MLP neurons of a small language model. Each row is named by its layer, matrix (up: input weights; down: output weights) and neuron, and shows model dimensions 560-751. Each number is 128 + 32 x the weight over its row's rms, rounded and kept within 0 to 255. Numbers have three digits each.
After each neuron's rows, "fires after" lists the tokens most often just before its 100 highest values on Wikipedia text that the model never trained on.

L4.up3864:049104148145161125179083176110096128126078149132138073151055081139097123138167091139158067088122118143152143121107125117123115075088180112082128131114158134071145185127170131135121120100126099151166102108106133110175146174105148111161096107143106133114158162205150146180151138101142209151076163174123125152111138111072088103124097145118159084142168072060182167068109118148207070155126139118065109106132156092161174083217168161142117146039110109192145132101076155167098088131126129159105123165116179155156156167048123121128109136155187141132144098156073121072137137086171124144
L4.down3864:075147140078130149089134114065154131154172149188151167095146144100147096177097157117094137130149128149162132106077146107141123156102155163148115134159155070204099097153146126136040169092140163128099164159128130173135064118110097146161108131078180184158158105119156069141124128098135194118143072061143137174123151111137156086157125104129154114121141135138148095135117065178134148140130183138101095089119171085150153116086095129144104127153138184120115120120118153159124176144127136113157122125159127097143160133036065161149109100151064091147098121104122123186156151126135060159
fires after: ".", " \"", "\n", " |"

L4.up2971:122092126164127131199093121126177150145071148130090110186162032154058129144110107138186133101173111126149122123115201150105141107067149132148158141160162110064075143160130128114115129141171102089101131129098192103218102222120068105145126136131090148142147186174138135149176117160182145151055105162089105080121136131090114138118107200135123160142178128179175170147104159132187159136151153139141119142112111078128098140214133186108115167092119098198156125101125121070125100138125154086137163177109191105131100146128095039141159146112221128144084111096115115097080127102189153141
L4.down2971:131149155172140187091110107095146116134125202163109150108166215151137137132114179074109133193048098132090122130092149098134130186165140149095152081127109139183112128142192099122079151113116191149128154110127085148084086090091098152070087151085165109147116117121106132157111152119106159127163113085170208142097122131174143117089094137106129086118063108115128048135107044170078138168176164134089140146084135093136117147089117102142125127173094159127153084124139129151158100126160084142101127067124075116103150139043072139142102173094116141152117162143105134145161093155085109127
fires after: ".", "==", "===", "\n"

L4.up4318:158169174152151135115108129054102096113156208140149160138091135090157146072207122133080124086098149144130121132135084157110186087145198116118161127150177116192116202191210059163099096132120088064134069123153089113120099113143087123167138127161099082071139193108147175098087210133114135130145148169162062006166150156126144151130102115132113143189115114147151138095175118143126164159169147142126101125133116105151174112109118141102164157138119089073136131064116115157192029072074065123131170120089159086110093150124121091107196118094117152103099126107145125115163042163114031152
L4.down4318:131086105103149074165145125145170144092100126140211140145160179123115173099120100136153107139160126141131142091185135118155119185102035160142131161151133176085071085114172207148128214085101179165120113116140151105152163154176101140115142091043115214142065048093120095121128072074070126142105116164112139130114132122160115140111165131080139121120130183117105141161151134146162146131145090110112105096185152111170137209144118119133139170121176122161111094137096112123094154192162156099147117124110121138119091123095167147114080124117103128126208152113139164134117115149088179152
fires after: ",", " that", ";", " if", " where"

L4.up984:118167103097118096178135124094134162088142173176161160099141136081150118076155115127145117147104113119109112163129113119161179138174154185108119137094179086071174136082115103132113145199141141177143093096115203111115115161103122130150114145165156181151104123125125140182156146133131122155172184126137107153150104101182150164205212145120149092155164141106127093114150076158109129098164126099108123079118078103126118123184155152153181095065045114138106099098125150155141108123097160075141147114133105152141147128168147107159165094136082129101123136143126124094124124172129144066
L4.down984:022097093151107128186105145089109162116162129161197164172164101123138144125186130111110190178105119107142083117118102124170158111120160159121149110122090096106129129100147133155092147165181170164138177069146137185166113177173129116147168122170112161115144098208101160167150116169139150098141144129146112175110118105156163154112124108120089125119124201117117128177160129146128223110154091164162128115084088111158116115155147116138121077138137135104114151127144144127109100124165181121076158145155120121096085172079120118183163159172081150103094109116151172141141168135113144140
fires after: "\n", " Total", "|", ":", "-"

L4.up159:177137201164112122142078121096126109145154134079075128155171060169116104065102115119138126140182126099127153167099130107148118076089116178091112154211177146159138095098109124121048122118145160095136107125112196103195076085127138102160107098097169087098144162113140171145149218175095137167119097142222076085116147162136138116071130148097070092105126086134123134102047133116149091162125173117105106190166113106094177150159159123097110130084142124139140094144138073081115087127091085131067136130144191107128171119072116105094024144095098133085149159124178162094100091168118094127
L4.down159:145153108116172171173129122152113128103153057088108131107186175169096163135139118138130145142203088131135189132160217120114113063143121102149057100160125182071127172133152189098179151129116104124116130073179185134129142119144114150076142077131174153121136163126078129074096132069133095097129128156123190178101152098191147096117112136061132114129076144151142136077132151207115167167105160132130153111169126136076126119121168158137151115108145156131150093102154133117130145218097134165134075147114110118108103168123095105153131197111156127126121122092147173179104053120156092126
fires after: ","

L4.up2012:149090132115162105170105098118144186128103121139115087105193070129137158130094130086168124125094065091094130174163150119050086112161096121181158176162179129098070126083155084165140105097118117124174145087066150097187120128092087159193089137123170123096159174169128146141137100111137149152159118098149145086111195112108132153164125148111153058136169126092183159123167090042090102155123142139136122088108188108081106102115121173175166140120175127158136137107161139153154182077101134130153121139128152110166094185205121103086152181168128133132130109151158108082124172147136128119
L4.down2012:083095091120178124070119127089189156112177107086170136106133070070135127204100129101108103114156155136165154134115053107184120167134162100105146149086175062135125128117210143095105141142085125110142114091108091111116108104138135162136199154152137166061128114144101126087141139101107163125171067132128119069125147126161110086096085156119158168102194085206092093162118132156131187109152135126121149150047087154141143161135112121183139172167164154086161120168137155127182144133133136127132172101085129128064114124114122097134116142164182147166091136141130198086141126136108117129
fires after: "\n", "==", ".", "|", " |", ":"

L4.up102:126149195128184150103106189104106117077133142120160135174130096111091120104178096140116124125133102133098111148206107108074125108120115126081118136109085127131126088134080093145101041129186104108108100110128159103123100096130128139163112208112141140099100215174168100148154210132136139125148103097137100100086106098160118082069113110129125131137107162205081138119104046108131058080135117162086187133133110084108127072133122121147124079179182139125091090116141096138053089112147117112117118106141154177104132143142091127098119195080148166094086140091194132061086093157159155084
L4.down102:144145122088141117159121135113164157116088139131150111113135148135113130095103148107122090122114100148051072135149101082150150103166114134189122152158140148091134161164126194085171173108154100093100090089201090128163063141159157118135137072179217131078157138105096100064113112121153049135121117110120141174105152115182121096124110140122177145149116127157162116126202181180105113149129066100100152112112125166119115082153155147128096158114122101123082135125143176153110108215140136110103146144092155133141085182108186149101124159120105147092112152136131096131178099116095161139
fires after: ",", " |", ";"

L4.up2212:156128109121173096111081120125163167100126128163197180165080074116077121112097152128061139074113183120091083096124139148143103089089150119137146129100116179136091112147129107158088119153108142135128096158131130115086117181066142145215186115143098100138086077144103153130107199146086137167091146115159115163148130106165111142162131131164086116139130110155039209129133101159112146097140085155112089150105152121102156142156133089163133096146121102170125106173064158118122001181114137079136143112102124154076173126113149095150166108146135108135138090082107134125143170128144164138
L4.down2212:125104140117161175062181099096178106099106079130102145115152103159100141162167153158120131092131127117109138126126128105191130108126142172121132088191149093124138126070121088176096152110158126117108129148135101143153114158093159153145173160106083176176154129127128136151087110123126122157080113087115109101118162094117130112156079183136125175131129115102061181109134114095057125084163072151083125108095154154144118143092148131089059159104166108166106114157074082110106126156129142128144154134128107140152154176104121207153113079129189162081152181084109154148150146092082152155
fires after: "0", "7", " (#", "-", "1", "8"

L4.up2852:167109152087122131178189108129094172096116173158179173132089097087183154083146136132112168088121065098176078194135086134092140142103113081054122169152166183128121094157116121101109143143196093148120098102115131120110117175138132089094153147068129112081058135119110140173117119131073130116149035155167146110078201162159172138034096160147134057072145112191142107120141141129126153115096083102134104143090160162065157135098183151098119174100093072114114141060094080135104132134123065051069111101112119110092047120141051101098115153127140158096147145107138110094124127140110098157
L4.down2852:146126122162180153146063085077127101130128132144142119106168112124177093133125150128033135177134104082147133069128055142129157124114152154182186184207139121128109130192152119086096150156136138118166051188109125133103075131100132164150135119204162128121110098115135122064105131147114154133121114136159143174092136133153160137168139123115117156088089077140117146098120172105162123165125105155100094136118111146112096111144132139123110149144151150130139135106150108020100168137153096147127110184109091144100097165126131201156116124124105135119077128091121143094168109137071149085
fires after: ",", " New", " of", " and", " to"

L4.up524:147146116184135155160199123121125076150162158099120122121093094142161112144108052104143139134166167209120131146164154104103113142141111131089146105145174041129178146065043100128099099171121065119100184117068148105089116148168182097167084155122081141109181153108141116144158128099113181150098123136134173139103055138099122130139082111143101118130156146145141129114139137115110125116158116167133107180084052140152103169134137167161176110091141127158134130107163117150155067109112102119123125181058113144092151172062142152136150168076144203103130132143138146063114189182156161137
L4.down524:081132095188069145122168088146124057121157158108108203165174168151135125127092141093107142123158157128106135111139136163136191148154208125125113126171117141151098166154101077119124146151125136113118195097164136144031090137089071121162185096112127104152165162134167117194106092160092158139101151125172166067130114111082111059155118107129085085120073198109137122091120131140137084139144126086082115153106113110044115145188099188134113111107157081115152167099130240137097136121159109081130107147118147161122115202121093108143123107154079175054061148050141148175118145141127102097
fires after: "1", "\n", "|", "==", " |"

L4.up332:109124157155124097116093094142126151155182115145149065108113144126117177159142138129157147127162144178072065115125182131152099092138197059140114123066073106211137144062144074145110164156161144142116155097133150134182098119166170164153174128080092089124185122054094099182108192157105114154147106096138113120085147148170116133219148136153161106068118128156179210171108074165105118130124131112180074088121143180141084133132155140085167152212153133089172088126126110138101109146190153102145160099156104140118130134133120142152149121130090125140171101094083128069115090088127124134
L4.down332:126029100152096141166150103143161096110083163135113106141108158071141150142114082151144122056118135126139106139177101142107065104143136116139148105123082117164141106133113113161157147124108115155059149076107119128139104149159197195148138144131143096040124072136124105157204071127176069096143129115103164123129121118179093074119036143146129127152132105117114157154151075140079148105167049131110096157147119129127097067162132144074154127180066096091106158145113157069130153149105149127111175116070036120121137169142116090087103123142094153088160148128066079144193087179086115166
fires after: "0", "1", "5", "6", "2"

L4.up285:108154145135180170138141111101148155153041118164152149105098127182138118151219118143120101156240052187140177161129069159144119162101146085132133151061155132117088100117139142115118119163061106140143138174197099106112146188100155137113159134154067140197114112171138097146075131117127164146088056149140124190105176091089109167173202138139196146098102115102140113122076076100141080138141138159125153133148045155067087094128114168145117130127138109104136175204106082152157118113073127113144093108134158098192182185098093131152122143130078164175145162079170101107123087125144095117
L4.down285:131190107092141127134123101141152159115155070119144155058151133151171148118114080149176157143115140147137107127127163155116136106142102098153138114117115101121132169186115154107132115128145150102167150131085148055098135127149155089116095085148161167133135127128139180137101101103083149104192126140135120179091150226179101153137177114119126109093079164096092128151084136155125131113200159194156062118179104065163120113153108162126201098113132120134131142146163134136107167142183157095198153154128161055215114125138085126199164115140103097135183156136149136168120130121167190086
fires after: " ", "-", "–"

L4.up1534:140134130118139083109131022187192143128170100138109113171126068105107124096196123152117089172047140151142150094193111145140163105120184115133145160149115128187129174083129144064128109096138076102176160102123141084079122113168165145098143052053169152174103164182147082143160168141146082169209140088129151082166157181143121143087063098092133182134102159150137187149137115109097078103111142136130113138169160077137166135134156168117131118176100085148148185065129138132142168085105054146124070112115109115100172126151129150155126121079125122091151180083088155141139137142145136135
L4.down1534:179115066114146110137149044119150193134121199118118126139109145091108136148152142138110150164130123151124133081130136165104108160173186187144159132124141108090201183101120080056130135139169147097188093132116105122169155167148086144125152084081155148076142168134109057124113125152125080151133089108144114154093134090118113151090090055084096109135125137145169117105134148131136148123047131124093121093103132100080098148114136166139175162143119099168140179133136134145108071112108048078117087109162127133128151157170141127080125097155105124083083129114149105167165165137144118111
fires after: "1", "8", "5", "9"

L4.up118:120129164144106113156081094176139144143058116130101128108183125166082087072173093153146150119175063179115138125147121147132080086166084183164135118127128151127102086127147155132099118122154112119091103191186123139204141175164097116109115068104104103145095130113120113134116170177102120206057137167078151110176131163121105131141116103169196113146133148135147081150101081152119131062146099179124176136170103131067097125147154130147153108099134114172144101086124076128108096113114103098120132175149197094171135169083128129166140133099058147141123093131124106071089137143105115119
L4.down118:147152119123137168106093183146096140126115097124093130175149104141139109142133128106160170078081114113112118096156162074138123140100109131223092168150092141103084127152138077110154120143093120124122130132096144136143140119144119106097115114161167136146157125150178172132120193140219141120143085133115136078067144129118131104124173131128130145032112157114161115132128149133116121133171150159139146156155091066154061124164127112112076159086088080080107145122121091155171107111110118189160140158100103142098126149171127106087184142139159130152200145137123113128042176145135114137
fires after: " ", ".", " ("

L4.up1897:043149197190160127085139196149147067104132133066174145070069114094068181128128135150149148090130170092125109126120124115117095137156119142172123108117150152144172123129159202113114105127116100118134168158129097148088125072100168091116122154066174075083159099158139065098154112116037083145148120125122142085071136148115106130063119105080115157138148151089097126202137099100121118144094158114121049116130127095103183102156100160081168078173113079099153177127118181135148116138119079092158188145157117144076078098139109152123106105108164084111171116110202153161105124102180104155
L4.down1897:129100119155145131180123152189172109074122102132155125139099154083075197123105110094110238139088133149212122106139087056082115136167177143145136111160167173123154148108110121115093155110100106146199091176148149178121060115111154138143086146137160096140084132175173132088118131115127121147105133166117117092110094155140094141113175087137171217107095167057109142179184128112147132099105151102157156141112144158104120143173167122096084142161130158081097157158114055163102128170096109112175066147149112152115124109132154170108104124154127117173115154128155171139170183117125102137
fires after: "0", "1", "5", "9", "8"